{
  "n_head": 10,
  "n_kv_head": 10,
  "head_dim": 32,
  "d_mlp": 832,
  "vocab_size": 8192,
  "init": "normal",
  "init_std_qkv": 0.0228,
  "init_std_down": 0.0,
  "lr_mult_down": 1.5,
  "dataset": "wikipedia_en"
}
MLP neurons of a small language model. Each row is named by its layer, matrix (gate and up: input weights) and neuron, and shows model dimensions 160-223. Each number is 128 + 32 x the weight over its row's rms, rounded and kept within 0 to 255. A neuron's up and down rows have the sign that makes its largest values positive.
After each neuron's rows, "fires on" lists the tokens most often at its 100 highest values on Wikipedia text that the model never trained on.

L3.gate370 [ 53 127  96  71 151 198  97 171 184 143 118 160 158  93  69 137 102 117  79  90 119 209 184 152 145  87  74 111 129 156 131 118  74 106 138 102 136 150 161 100 159 119 146 166 179 148 152  99 122  84 136 130 118 149 108  59 157  85 161 128 115 141 172 149]
L3.up370 [ 98 151 172 139 144  76 163 114 184 157 135  91  84 100  91 136 156 113 140 121 112 167 109  93 127  99 161 183 160  31  99 103 144  90  56  95 125  97 128  98  78 146 109  71 104  91 166 134 155 116 180 141 116 140 127 114 127 198 134 113 195 130 187 146]
fires on: "ti", "n", "ss", "nt", "ne", "c"

L3.gate71 [ 86  89 145 103 113 178  90  76 111  92 115 128 162  73 164 127  94 139 180 171 117  94  66 125 163 154 196 144 151 179 102 126 170 114 162 115 163 113 140 142 139 242 115 140 146 141 152 117  90 173  65 124 145 102 134  97 141 114 107 120 149  73  89 127]
L3.up71 [150 107 147 171 154 139 124 147  94  76 126 204 139  89 191 121 113 130 154 104 145 180 123 164 103 145 134 133 147 113  95 122 160 161 140 137 115  91 153 132 102 172 135 128 149 174  71 132 109 133  68 127 105 107 135  86 141 183 116 134 112 112  98 148]
fires on: ",", " the", " are", "y", "ition"

L3.gate151 [ 95 140 148 164 143 109 105 120 132 163 192 136 119 122 148 169 103 147 102 112 141 119 153 169 135 127 137 112 146 141 134 143 174 145 116  98 126 110 110 246 147 146 112  99 140 191 102 136 147 119 104 148 138  98 115 147 200 169 132  26 145 133 119 120]
L3.up151 [114 160 173  71  93 132  76 179 165 131 163 102 102 129 167 145 106 124 182 169  82 156 130  72 127  90 177 139 137  99 166 148 145 121 111 124  78 125  95 199 172  87 153  86 100  84 144 148  99 107  82 121 106 123 127  88 122  96 142  94 108 101 144 143]
fires on: "ur", "our", "w", "r", "we"

L3.gate462 [ 93 128 185 112  41 188 125 116 108  75 106 118 124 162 137 122 184 122  75 139 126 107 134  81 144 134 147 109 160  94 153 150  50  91 152  96 155 150 128 104 137 113 123 198  95 106 161 139 160 140 157 162 154 152 171 125 105 154 143 105 154 137  71 107]
L3.up462 [107 133 140 126  87 170 105  83  78 146  52 104 170  94 110 158  89 131  78 143 107 163 135 182  77 136 120 125 128 104 166 154 112 102 170 127 107  92 131  53 136 154 153 147 128 115 139 147 103  92 118 154 179 121 152  70  72  93 162 111 145  88 130  95]
fires on: "io", "do", "ny", "y", "ja", "ie"

L3.gate15 [126 171 109 125 110 173 134 132 111 144 101  85 168 183  94 165 131 176 190  98 166 144 132 161  82 107 101 180 141  95 120  87 111 134 136 100 148 107 129 121 135  96 103 173 188 168  82  73  86 133 119 138  78 128  73 159 146 115 119 116 151 152 142 119]
L3.up15 [165  94  83  68  81 151 134 114  96 149 127 115 146 126 126 136 114  89 125 159 106 103 123 161 155 194  84 122 117 152 105  84 101  96 162 101 131 138  66  92  84 149 124 106 118 134 112 128 118 148  99  93 163 158 137 124 120 187 122 187  93 103 141  82]
fires on: " inter", "al", "phi", " Inter", "im", "lo"

L5.gate537 [137 111  94 122 108 118  45 141  98 104 179  82 115 135 113 161 169 136 164 173 140 133  99 104  61 113 154 137 177 139 142 117 160 108 111 121 164 193 107 148 144 124 129 159 154 155  73 149 148  48  75  99 179  54 122 115  92 135 177 189 120 148  88 134]
L5.up537 [161  93 173 139 134  86 116 112 135 125  74 140 116 138 145 132 128 168 122 112 128 233 136  77 133 160 139 131 141 187  73 166 158  61 163 121 104 157  75  94 135  97 105 157 173 123 158 168 120 166  63 103 138 104 143 163  78 130 179 123  88 191 132 137]
fires on: " mo", "pp", "y", " My", "po", " ha"

L5.gate163 [ 93  88  88 161 148 154 144 201 149 140  59 135 129 112 107 205 110 115 116 190 122 128  59 120 176 151 174 162 192 139 154 180  76 157  64 130 194 158 147 193 148 144 116 145 128 162 144 143 128 116 123 100 201  57 187 112  83 149  72 129 143 111 175 136]
L5.up163 [130 127 110 170 127  94  73 126 159 123 125 138 107 117  66 133 176 120 106 104 144 128 124 172 120 128 162 139 151 158 180 143  47 193 170 106  68  88 170 101 142 144 133 188  98 173 127 101 145 127 145 132 123 113 125 105 126 146  60 106 104 180 156  46]
fires on: ":", ",", " as", " including", " particularly", " example"

L3.gate122 [138 143 198 145  95 163 105 161 122 109 136 105 104 151 117 157 144 132 116 148 111 101 178 145 152 138  78 166 152 153 149 153  70 111 140  95 106  74 122 108 144 174  85 122  94 127  61  80 131  63 144 154  89 131 113 142 105 132 133 149  71 122 209 135]
L3.up122 [140 189  96 121 133  87  79 122 117 184 162 102  63 178 109 128  98 100 112 147 115  88  65 123 133 198 132 117 158 132 151 162 142 143  84  78  99  56 187 162  73 109 109 107 124 164 143 106 137 132 135 112  83 125 131 132 102 100 105 140 101  83 138 113]
fires on: " as", " called", ":", " like", "=", " of"

L5.gate372 [131 164  89 153 145 118  96 150 104  87 169  42 111 123 130  95 119  88  92  91 142 115 112 100  80 189 125 173 189  94 106 156 156 158 122 116 178 139 200 158 150 136 155 183 142 146 149 170 111 153 137 101  89 156 127  70 149 136 118  90 144  80  82  95]
L5.up372 [150 170 141  85 130 144 122 139 157 142 121 185 105 114 165  77 113 133 167 111  92 178 113  95 155 103 134 154 112 128 141 146 129  92 128 165 157 105 118 172 164 121 163 109 113  83 160 184  74 134 133  88 131 169 119 116 120 195 113 100  48 116 152 172]
fires on: "ti", "si", "tt", "do"

L3.gate498 [130  85 104 129 124  73 145 146  82 103 152 115 163 107 133  55 166 184 112 140  92 105 113 152  91 126 158 191 113  93 107 193 111  84 112 159  94 101 126 104 109 139 150 126 165  97 141 125 119 157 100 106  80 145 124 104 165 117 161 173 124 112  80 116]
L3.up498 [101 167 176 101 179 103 147 138 182  99 142 128 119  69 179 143  79 160 165 109 157 143 166 152 108  93 136 160  99 140 156 182 114  96 149 160 125  58 162 130 176 160  62  87 150 127 136 111 117  96  69 119 159 144 140 132 121  95 135 101 109 105 164 113]
fires on: " San", "t", "ini", "st", "ist", "ts"

L3.gate416 [106 137 140 122 147 188 137 156 170 126 138 120 149 164 109 167  92 117 164  93 152 126 161 135 141 130 171 120 110 169 112  80 150 133  86  84 143 142 167  83  80  89 206 131 127 126 129 150 163 184 122 184  93  82 130  93 119 102  92  92 110 149 132 165]
L3.up416 [146 149 127 148  99  86  96 126  59 150  92  87 153 143 118 119  93 104  97 111 132 141  83 127 148 148 159 111 117  89 194 102 109 163 100 139  50 121  85 108 159  81  77 122 136 151 147 126 126 100 175 193 126 140 113 126 149 105 187  98 150 145 111 130]
fires on: "do", " do", " go", " Loss", "ing", "io"

L3.gate640 [ 96 166 141 175 113  94 167 138 142 147 132 132  56  91 142 177 228 103  93 161 164 159 171 143 127 180 123 166 168  91 154 111 144 101  90 212 185 134 140 136 163 119 191 155  99  85 134 159  97 104  37 144 136 165 138 126  68 129 114 139 109 169 112  78]
L3.up640 [101 135 151 163  76 116 128 158 132  84 147 144 126 199 139 142 106 151  39 164 184 119 107 122 117 121  96 101 142  96 143 134 155 102 129 161 117 110 117 127 139 122 146 182 122 118 106 135 122 115 139 152  93 150 118 128 186  90 128 102 113  93  85  75]
fires on: "e", "eb", "ew", "eg", " it"

L5.gate656 [130 107  87  68  96 119 112  99 164 151 169 129 134 114 119 139  98 145 132 124 145 193 114 138 170 182 140 133 146  88 102  95 114 169 113 173 129 111 139  96 106 132 143 106 147 175  60 118 147 159 150  73 126 164 152 145 104 151 123 128 117 144 161 130]
L5.up656 [106 155 160 162 145 168  78 152  93 142 110 127 130  35 169 158 121  72 136 119 143 126 163  95 147  83 169 127 153 125 111 149 111 136 130  85 139  41  76 109 165 104 181 136 163  70 202 151 143 108 118  73 110 151 123  92  74 145  88 180 153 117 135 140]
fires on: " (", " main", " mo", " first", "="

L3.gate161 [ 90 168 101 171  78 168 115 159 133 118 172  85 113 198 133 151 116  95 197  99 130 121 126 125  99 115  88 120 147 135 137 125 129 154  68 124 145 181 120 110 153 146 134 116  66 129 133 151  85  90 143  98 128 121 102 180 103 139 111 136 152 160 121  97]
L3.up161 [140 134  85  67 106 177 148 105 123 116 104 110 125 119 107 111  76 150 114 147 132 132  68 123 163 132 171 151 165 116 142 129  87 104  90 164 131 158 197 122 135 122 153 137 152 155 145 114 156 139 118 112 173 103  71  75 112 179 140  97 133 145 110 137]
fires on: " E", " dis", " Dis", "fr", " Jer"

L5.gate755 [164 156 160 134 153 116 149 178 109 141  98 112 203  57 133 114 112 141 141 171  98  76 124 136 121 115 143 113 144 170 102  66 144 139 106 131 106  94 172 108 142 124 156 141 108  96 118 133 110 125 122 143 126 104  51 121 142 104  80 141  82  96 118 108]
L5.up755 [159 156 128 123 130 104 138 201 129 103 107 134 147 156 108 151  91 106 115 150 123 128 101 125 142 111 137 125 122 154  91 136 180 157 110 122 116  93 154 118 132 148 117  64 140 134 130 170  86  80 133  88  93 166 172 100  83 130 106 129  83  88 150 113]
fires on: " int", " i", " H", " ext", " Cont"

L5.gate345 [178 137 112 121 124 127 166 171  80  98 146  89 132 101 114 114 163 102 155 126 207 158 146 137 103 145 101 110 141 137 135 145 167 156 114 189 137  87 105 126 107 123 174  96 143 147 136 179  62 158  96 156 179  87  90 123  59 156  94  88 116 121 102 161]
L5.up345 [108 159 139 173 164 106 100 160 116 173 117 128 117 183 131 171 134 113 126 108 128 110 132 128 121 163 138  91 103  75 128 182 167 140 134  82 139 139 123 112 150 137 120  97 139 134  88 163  91 118 127 175 192 101 139 206 136 126 130 110 121  64  68 113]
fires on: ".", "000", "|", " |", "gi", " m"

L5.gate19 [177 120 110 153 128  87 136 181 129 170 170 129 134 108 152 105 132 139 153  98 139 105  93  20 182 151  76 130 139 158 158 156  93 166 151 102 109 147 156 174 193  87 171 136 141 127 160 103 164 117  80 161 122 130 169 155 139 136 163 118 148 135  85 120]
L5.up19 [143 147  61 121 175  86 130 109 173 149 140 134 165  83 116 143  93 154 124 116 131  74  93  84 125 126 129 144 159 164 117 135 188 162 152  54 142 127  74 121 158 178 135 110 126 142 124 109 139 172  93 124 143 134 170 231 125 131 144  94 130 111 107 132]
fires on: " Port", "ort", "\n ", " port", "mm"

L5.gate413 [197  71 152 168 100 141  87 112  91 138 197  71 180  44 157 137 101 130  97 134 193 141 128 140 204 140 140 103 134  92 101  83  99 117  82  94 128 114 136 126 164  65 194 186  93 160 115 192 125  82 103 142  84 108 125 103 140 140 133 110 136 149  98 110]
L5.up413 [195 131 186 146 128  54 152 125 151 144 122 140 149 120 148  83 115 189 144 149 147 105  97 122 126 111  83 119 107 158  86 107  40  79 165  60 135  94 150 128 161 133  91 103 139  97 164 164 157 117  69 128  95 170 165  81 116 112 143 131 160 154 132  94]
fires on: " first", "{", " in", "t", " last"

L3.gate737 [138 126 139 163 113 145  60 146  80  90 119 145 114 123  80 128 130 132 157 112 116 135 147 166 163  91 104 148  82 172  81 156 106 157 131 129 130 112 116 130 120 128 126 134 122 127  65 126 146 132  93 190 124 110 139 138 127 169 124 124 117 156 172 115]
L3.up737 [128 112 101 122 198 155 140 123 137 130 122 112 144  73 109 186 121 146 132 114  61 206 134  75 141 118 135  80 162  96 140 101  97 122 159 149  94 122 144 132 107 141 156 157 167 120 119 121 154 119 124 170 112 128 152 123 108 117 174 150 176 126 137 121]
fires on: " than", " almost", " Although", "er", "ly"

L5.gate445 [129 131 116 142 210 174 106  74  88  98 121 116 128 117 165 131  64 112 149  83  83 122 169  60 117 132 117 111 147  90 107 117 124 114 182 123 123  96 142 113  87 125 123 115 117 152 162 169 145 123  85 127  83 142 137 141 167  87 135 172 120 163  74 142]
L5.up445 [109 155 201 151 156 107 146 128 137  70 105 139 127  75 111 200 109 161  90  79  85 150  81 119 104 173 149 175 171 112 112 102 114 150 130 177  80 115  83 199 107 151 121 153 145  73 139 127 134 123 146 122 104 195 143 130 103  97 169  67 165 174  76 143]
fires on: " and", ",", " Authority"

L5.gate475 [110 112 155 119 131 164 137 103 104 144 128 137 183  89 145 183 124 146 126 126 162 139 114 123 134 148 156 158 105 167 178 137 133 119 140  81  72 120 103 129 182 131 131 163 139 148 124 141 136 106 183 134 161 136 109  73 132  46 108 168 138 170 127  85]
L5.up475 [ 98 156  78 108 168 117 110 110 104 132  83  83 125 111 123 152  85 147 145 133 177 191 118 110 107  66  71 129 142 145 141 152  81 141 123 197  64 103  70 142 148 130 132 128 116 169 131 105 115  99 133  96 171  41 156 103 178 140 159  87  91 133 147  63]
fires on: "C", "-", "c", "rec", "Rec"

L3.gate233 [ 93 127 142 147  92 132  82  58 108 123 161 100 124 136 128 117  94 108 161 127 160 124  90 145 150 117 110  59 114 103 188 139 139  57 113 170 119  99 152 132  97 152  59  58 140 142  37  64 120 172 140 137 109 136 108  81 101 131  90 110 137 121 115  87]
L3.up233 [128 143 103 183 105 103 148 173 176 151 134 102 110 100 107  64 129 136 108  81 126 140 148 168 124 163 121  92 157  89 152 177  79 115  97 129 114 180 138 129 125  78 163 164 138 144  97 114 172  98 130 125 112 116 149 129 169  98 151 136 140  97 142 129]
fires on: " |", ";", "ol", "ort"

L3.gate321 [150  84  73 160  58 145 124 135  94 125  88 135 131 102 160  67  97 149 141 108 192  92 173  94 122 136  97 100 136 184 108 139  97 111 136 137 121 104 203 176 132 137 199 145 189 122 107  79  64 157 115 114 132 102  81 159 155 136 149 155  63  73 151 141]
L3.up321 [ 95 145 103 148  61 160 167  85 141 162  70 145 118  90 184 120  77 110 102 119 104 141 166 141 130 154 175 162 155  86 178 121  80 108 128 108 102 134 187 109 132 159 174  82 124 146 140 162 143  91 100 110  85 114 132 170 163 106 172 132  81 122  44 117]
fires on: " de", " des", " du", "re", "de", "des"

L3.gate770 [138 143 126 131 135 161 141 126 175 176 113 125 135 103 113 101 144 149 127 122  99 143 137 148 112 117 108  80 111 141 108  88 157 153 147 184 115 179 118 118 121 138 171 135 137 131 128 149 132  73 136 170 145  95  99  62 136 112 145 123 108 179 109 162]
L3.up770 [128 100 124 190 106 191  87 128 191  90 151  49  95 111  83 126 183 170 182  90 153  94  96 103 101 102 158 114 152 169  89  64 128 135 171 132 148 133 128 142  72 160  96 188 123  83  95 143 143 103 103 121  99 123 104 153 144 109 109 175 110 110 151 142]
fires on: " =", "ly", "=", "ally", "s", "y"

L3.gate83 [142 109 122 120 137 192 174 192  87 112 111 101 160 164 131 119  65  86 156 178 130  89 121 133 120 123 110 156 117 168  98 113 132 177 113 124 111 108 145 142 117 131  77 124 114 174 113 100 157 229 207 147 157 146 158  98 118 139  71 112  94 112  82 162]
L3.up83 [129 136  93 153 144 129  66  89 217 127 161 162 118 162  97 132 106  99 150  87 102  96 145 141  93  86 100 145 124 143 137 113 126  94  88 139 164  94 103  82 124 126 205 148 138 142  86  73 124  95 142 155 156  92 155 114 150  72 180  99 167 165 103 194]
fires on: "um", " Time", "ome", "us", " Hot", "ni"

L3.gate508 [146 120 151 169 129 164 117 135 122 144  99 116  94 126 112 175 154 216 176  95 179 103 134 152 142 121 116 164 150 110 112 179  85 125 168 125 169 144 132 116 103 134 157 128 159 132 108  62 152 151 168 101 106 186 125 128 114 136  51 148 127 125 120 124]
L3.up508 [ 98 167 162  97 149  97 121 135 125 136 106 144 168 113 139 138 117 176 130 151 148 118 164 146 119 153 146 116 110 187 130 113  81 158 133 165 129 121 134 145 131 154 148 109 135  82 173 115 104 114 155 139 163 173 139 165 157 136 171 135  80 149 132 119]
fires on: "ist", "ologist", "st", "er", "s", "ers"

L3.gate687 [190 121 167  99 130 146  77 115  73 176  84 140  73 153 117 194 156 108 149 135 101 131 128 109 124 168  91 175 125 118 149 157  95  69 174 120  93 140 189 162 133 128 117 126 161 158  86 143 129 143 119 148 152 153 148 133 155 167  68 194 109 108 104 168]
L3.up687 [178  97 150 171  97 145 130  92  68 139  32 133 128 173 195 153 145 104 128 236 119 153 134 110 150 171 125 150 123 160 127 132 159 154 145 130 133 127 155  81 144 135  74 154 139 100 112 120 143 116 144 135 135 138 123 117  66 182  61 144  95 228  65 152]
fires on: "y"

L3.gate661 [107  79 161 126 140 166 114 176 108 184 205 210 104 107  90 106 112 168  76 102 153 175 100 128 114 120  66 132 151 112 134  80  79 151 116 159 137 127  99  82 120 151 119  79 135 135  84  98  87 170 180 195 122 114  58 173 112 108 169 162 130 117 127 131]
L3.up661 [150 125  85 155 121 202 133 152  87 174 117 125 143 125 168 127  79 158 111  63 147 100  93 142 157 151 135 110 112  52  90 112 143  97  68 133 143 126 118  85 175 110 128 118  84 125 159 157  91 120 199 122 202 139 101 122 122 137  98 169 153 119 135  34]
fires on: "ra", "po", "mu", "qu", "lo", "p"

L3.gate624 [130 111 193 167 125 105 190 118 152 144 183 131  93 101 171 198  78 146 136 119  61 112 142 125  95 123  85  57 130 113 166 148 171 116 102  69  46 186  83 190  91 119 133 142 118 126  94 172  96 164 144 151 143 104 153 100 141 114 128 180  37  88 152 160]
L3.up624 [122 117 116 131 113 143  96 101 124  51 174 103  81 156  99 171 112  94 128 126 108 146 152 147 133 127 127 154 164 166 168 138 144 165 110 126 137  95  99 151 120 133 148  94 139  70  89 177 159 162 117 161 181 148  99 119  99 103 159 163  80  47 121 101]
fires on: "l", " Nor", "or", "r", "ur", " Ir"

L3.gate817 [156 123 120 138 100 123  88 153 160 102 118 110  99 101 134  42  79 136 156 118 123 103 133 148  95 138 103 148 132  71 124 151 110 156 112 124 108 106  78 131 142 139 106 151  78 112 131 149  73 133 116 156 140 109 179 192  96 115 149  74 111  90 158  82]
L3.up817 [142  45 161 127 100 166 119  83 100 169  83 104 140 187 148 107 133 105 210  70 154 123  73  97 139  88 127 158 114 143 157 147  83 140 147 143 115  70 117 167 117 142 107 109 111 153 100 123 100 120 100 106 124 124 107  81 158  95 119 165 164 128 136 221]
fires on: ",", " which", " when", " where", " 2015", " time"

L3.gate660 [ 93 113 188 146  81 152 105  81 160 162  89  65 144 124 146 158  80 145 216 118 101 151 144 130 130 134 140 165 161 105 177 128 131 149 114 121  82 117 120 170 150  86 139  97 150 143 122  92  92 207 135 134 135 105 119  70 115 148 128 150  98 146 109 103]
L3.up660 [ 75 120 150 176 138 167 102 135 151 125  42 115 148 142 105 181 109 157 186 113  99 128 156 130 142  75  80 119 142 184 135 137  94 134 169 200 159  97 131 146 138 129 102 104 125  98  36 181 149 124 110 169 136 116 176 124 161 111 130 193 135 161 128  95]
fires on: ")", "ik"

L3.gate213 [126  77 128 175 158 174 133 143 111 130 138 150 111 137  87 142 198  94 120  86 143  85 150 117  82 144 192 101 113  85  98 116 121 174 152 124  70 133 168  87 121 169 104 154 137 132 135 134 124 155  59 147 121  68 123  96 140  80 155 154 110 193  96 161]
L3.up213 [153 119 147 165 117 103 151  85 186 147 147 137 184 191  79 210 152  86 109 121 120 109 155 164 144 162 131 163 142  62 105 110 114 134 133 166 142 129 133  93 150 130 146 131 136  43  83 159 139 168 141 154  76 105 134 145 144 108 181 131  89 140 175 119]
fires on: "="

L5.gate727 [111 154  97 129 104 112 123 103 155 112 149 120 162  80  72 124 116 145 125  77 151 163  85 129 157 114 155 131 142  75 109 149 163 105 107 149 131 103 131  93  89  95 120 216  91 107 142 176 119 168 163 148  92 114 149 118  72 114  93 138  72 185 125 143]
L5.up727 [115 116  72 137  95 131 130 130  89 151 129 159 104  83 135 100 114 178 146 114 147 108  93 136 132  86 143 180 141 115 134  69  97  80  97 179 111 115 172 109 106 128  87  97 125  68 103 161 151  88 141  70  74 156 120 161 158 134 208 118 125 151 127 124]
fires on: "|", " (", ":", " W", " code", "s"

L3.gate603 [ 87 159 112 103  54 145 125  65 115  78 108 157 117 105 118 165  21 102 127 116 129  89  84 126 117 174 140 148 123 146 110 116  54 155 150 192 188  94 143 106 124 142 118 157 150 121 125  83 115 160 111  98  97 108 181 157 118 129 115 132 144 137  98 144]
L3.up603 [177 124 162 123 124 138 135 100 165 183  86 161 125 162 205 129 102  95 117 164  92 178 111 120  89 124  97 138  98 140 133 137 142 128  64  97 121 126 157 169 119 190 112 102  43 158 105 159 105 130 125 179 140 127 154 121 158 150 169 177 150 112  73 126]
fires on: " that", " While", "use", " Although", " while", " \""

L5.gate342 [110 114 123 146  91 109 104 133 180 163 148  70 131 150  96 141 123 134 139 138 135 154 175 128 159 180 130 176 139  68 121 152 203 179 135 130 127 200 148 128 135 147 136 174 121 158  77 185  76 120 174  93  72 119 106 116 160 105 194 146 145 135  94 113]
L5.up342 [194 144 108 155 175  97 168 107 127 129 169  65  79 119  92 138 110 178 121 143 153 137  99 134 139 138 181 163 110 139  81 138 141 181 127 141 126  95 126 103 181  89 158 145 130  91 134 152 115  71 182  80  94  83 151 108 164 142 128 151 107 101 158 147]
fires on: " Ad", " ad", " rem", " fe", " le"

L3.gate47 [113  66 101 152 147  93 130 115 135 135 152 156 181  90 157 180 114  84 112 161 184 149  75 110 130 137  63 103 105 192 135 118 122 139 165 103 120 113 167 100 110 127 111  58  89 165  95 128 151  99 140  75 118  93 111 151 115 191 145 112 103 144 122  93]
L3.up47 [114  93 160 125 199 148  95 165 174 140 107 125 119 141 108 199 171 115 154 115 138 136 120 117  98 110 107 149 142 208 114 141 121 199 183 127 152 147 193  85 120  74 121  58 161 138 153 178 118 104 138  94 144  84  72 164 138 150 134 160 126 122 123 134]
fires on: ")", ",", " and"

L3.gate714 [ 86 122  85 140  99 198 172 133 181 170 112 110  96 129 118 190 128  78  76 101 132 119 111  96 144 151 123  82 111 130 177 170 150 161 112 166 123  92 129 132 124  81 156  93 154 125 165 127 140  94 108 157 110  83 139  97 100  89 161 159 154 147 152  94]
L3.up714 [174 135  98 146  93 162 133 133 159 111 127 134 202  84  75 137 105 110 130 126 123 152 206 190 158 165 121 153 136 107 167 101 111 126 170 194  98  98 141 129  89 110 151 145 155 132 199 148 123 162 107 110 119 136 118  97 168  69 124 109 158 142 112 118]
fires on: " Ro", "-", "ant", "ro"

L3.gate300 [ 50 148 121 123 102 154 180  70 110 101 104 197 168 105 137 113 152 132 110 125  97 143 201 140 119 134 115 141 110 150 137 133 114 121 165 182 107 127  75 141 120 197 162 196  80 128 112 117 107 163 137 116 149  61 136 117 163 131 116  84 137 169 107  57]
L3.up300 [ 70 143 135 139 104 156 197 149  91 115 138 139 140 151 127 126 140  60  87 181 136  71 131  98 156 145 129  66 205 197  95 155  63  84 122 125 123 102 124 109 120 117 166 141  69 157 162 116 144 162 109 136 177 130 108 135 163 122 187 164 124  93 177 180]
fires on: "|", "o", "z", "s", "og", "yo"

L5.gate10 [ 94 157 149 147 152 145  90 122 155 112 165 198  91  77 125 101 147 137  91 148 110 113  80 111 151 113 127 161 104 110 119 181 123 172  82 153 175 156 164 131 172  99 113 141  90 116 104 144 107 136  79  92 153 182 138 122 115 135  95 159 106 128 191 121]
L5.up10 [157 177 142 204 148 102 134 105 151 102 201 176  64 125 199 152 148 147 125 109 140 166 164 124 186 101 146 111 149 147 104 172 139 156  89 116 123 147 126 155  99  66 146 183  77 118  98 148 139 162 114 147 157 169 113 104 123 130  81 164 119 113 121 148]
fires on: " for", " For", " which"

L5.gate338 [108 140 115 163 155 112  59 178  87  94 166  93 159 111 103  90 103 193 131  77 173 149 131 126  92 144 146 123 162 120 174 135 138 116  90 151 118 113  89 141  66 148 134 114 172 119 103 151 131 109 136 137 145 137 123 194 147  55  73 147  69  84 135 181]
L5.up338 [108 133 170 128 141 142  55 185 185 150 101 128 144  62 132  83  82 143 165 138  86 198 127 138  14  73 117 123 114 165 140  92 106  95 135 141 108 100 106 145 136 113 110 125 162 137 109 112 120 156 103 160 160 145 100 126 144 120 105 139 132 103 146 137]
fires on: " El", " el", " al", "El", "l"

L3.gate637 [104 141 121  94 143 154 151 128 163  86  89 101 110 125 100 133 150 201 155 178 116  74 112  80 143 106 128 110 138  86 110  74 148  97  73 141  98 161 131 134 152 127 132 157  93  82 135 154 176 153 120 134  73 147  73 114 187 118 139 139 153 151 146 110]
L3.up637 [ 59 141 113 168 180 111 167 112 129  54 110 143 122 142 125  62 192 107 127 158 103 132 153 137  88 162 137 142 155  97 116 129 126 118 117  94 136 131 119 186 120 147 118 151  95 125 167 131 213 107 149 112 129 191  84  81 185 148  92 207 175 178 131 159]
fires on: "ll", "nt", " way", " mass", " magn"

L3.gate707 [145 160 133 136 138 151 105 110 107 100 136  66 174  51  96 143 147 163 213 108 112 140 123 133 115 153  79 107 135 113  78 103 145  46 128 115 118 102 116 243 115 130 111 176 112 151 136  94 153 157 148 117 140 125 122 133 108 158  81 183 163  97 153 147]
L3.up707 [144 113 114  87 104 123 112  84 197 145 119  52 159 127 101 157 118 142 131 123 130 143  94 117 120 154 174 160 119 158 159 141 135 118 119 150 124 142 178 100 149  90 154 132 180 182 155 142 153  71 119 110  67 140  98  86 196 136 128 208 135 119 185 117]
fires on: " sc", " Rh", " str", " sw", "oph", " Coll"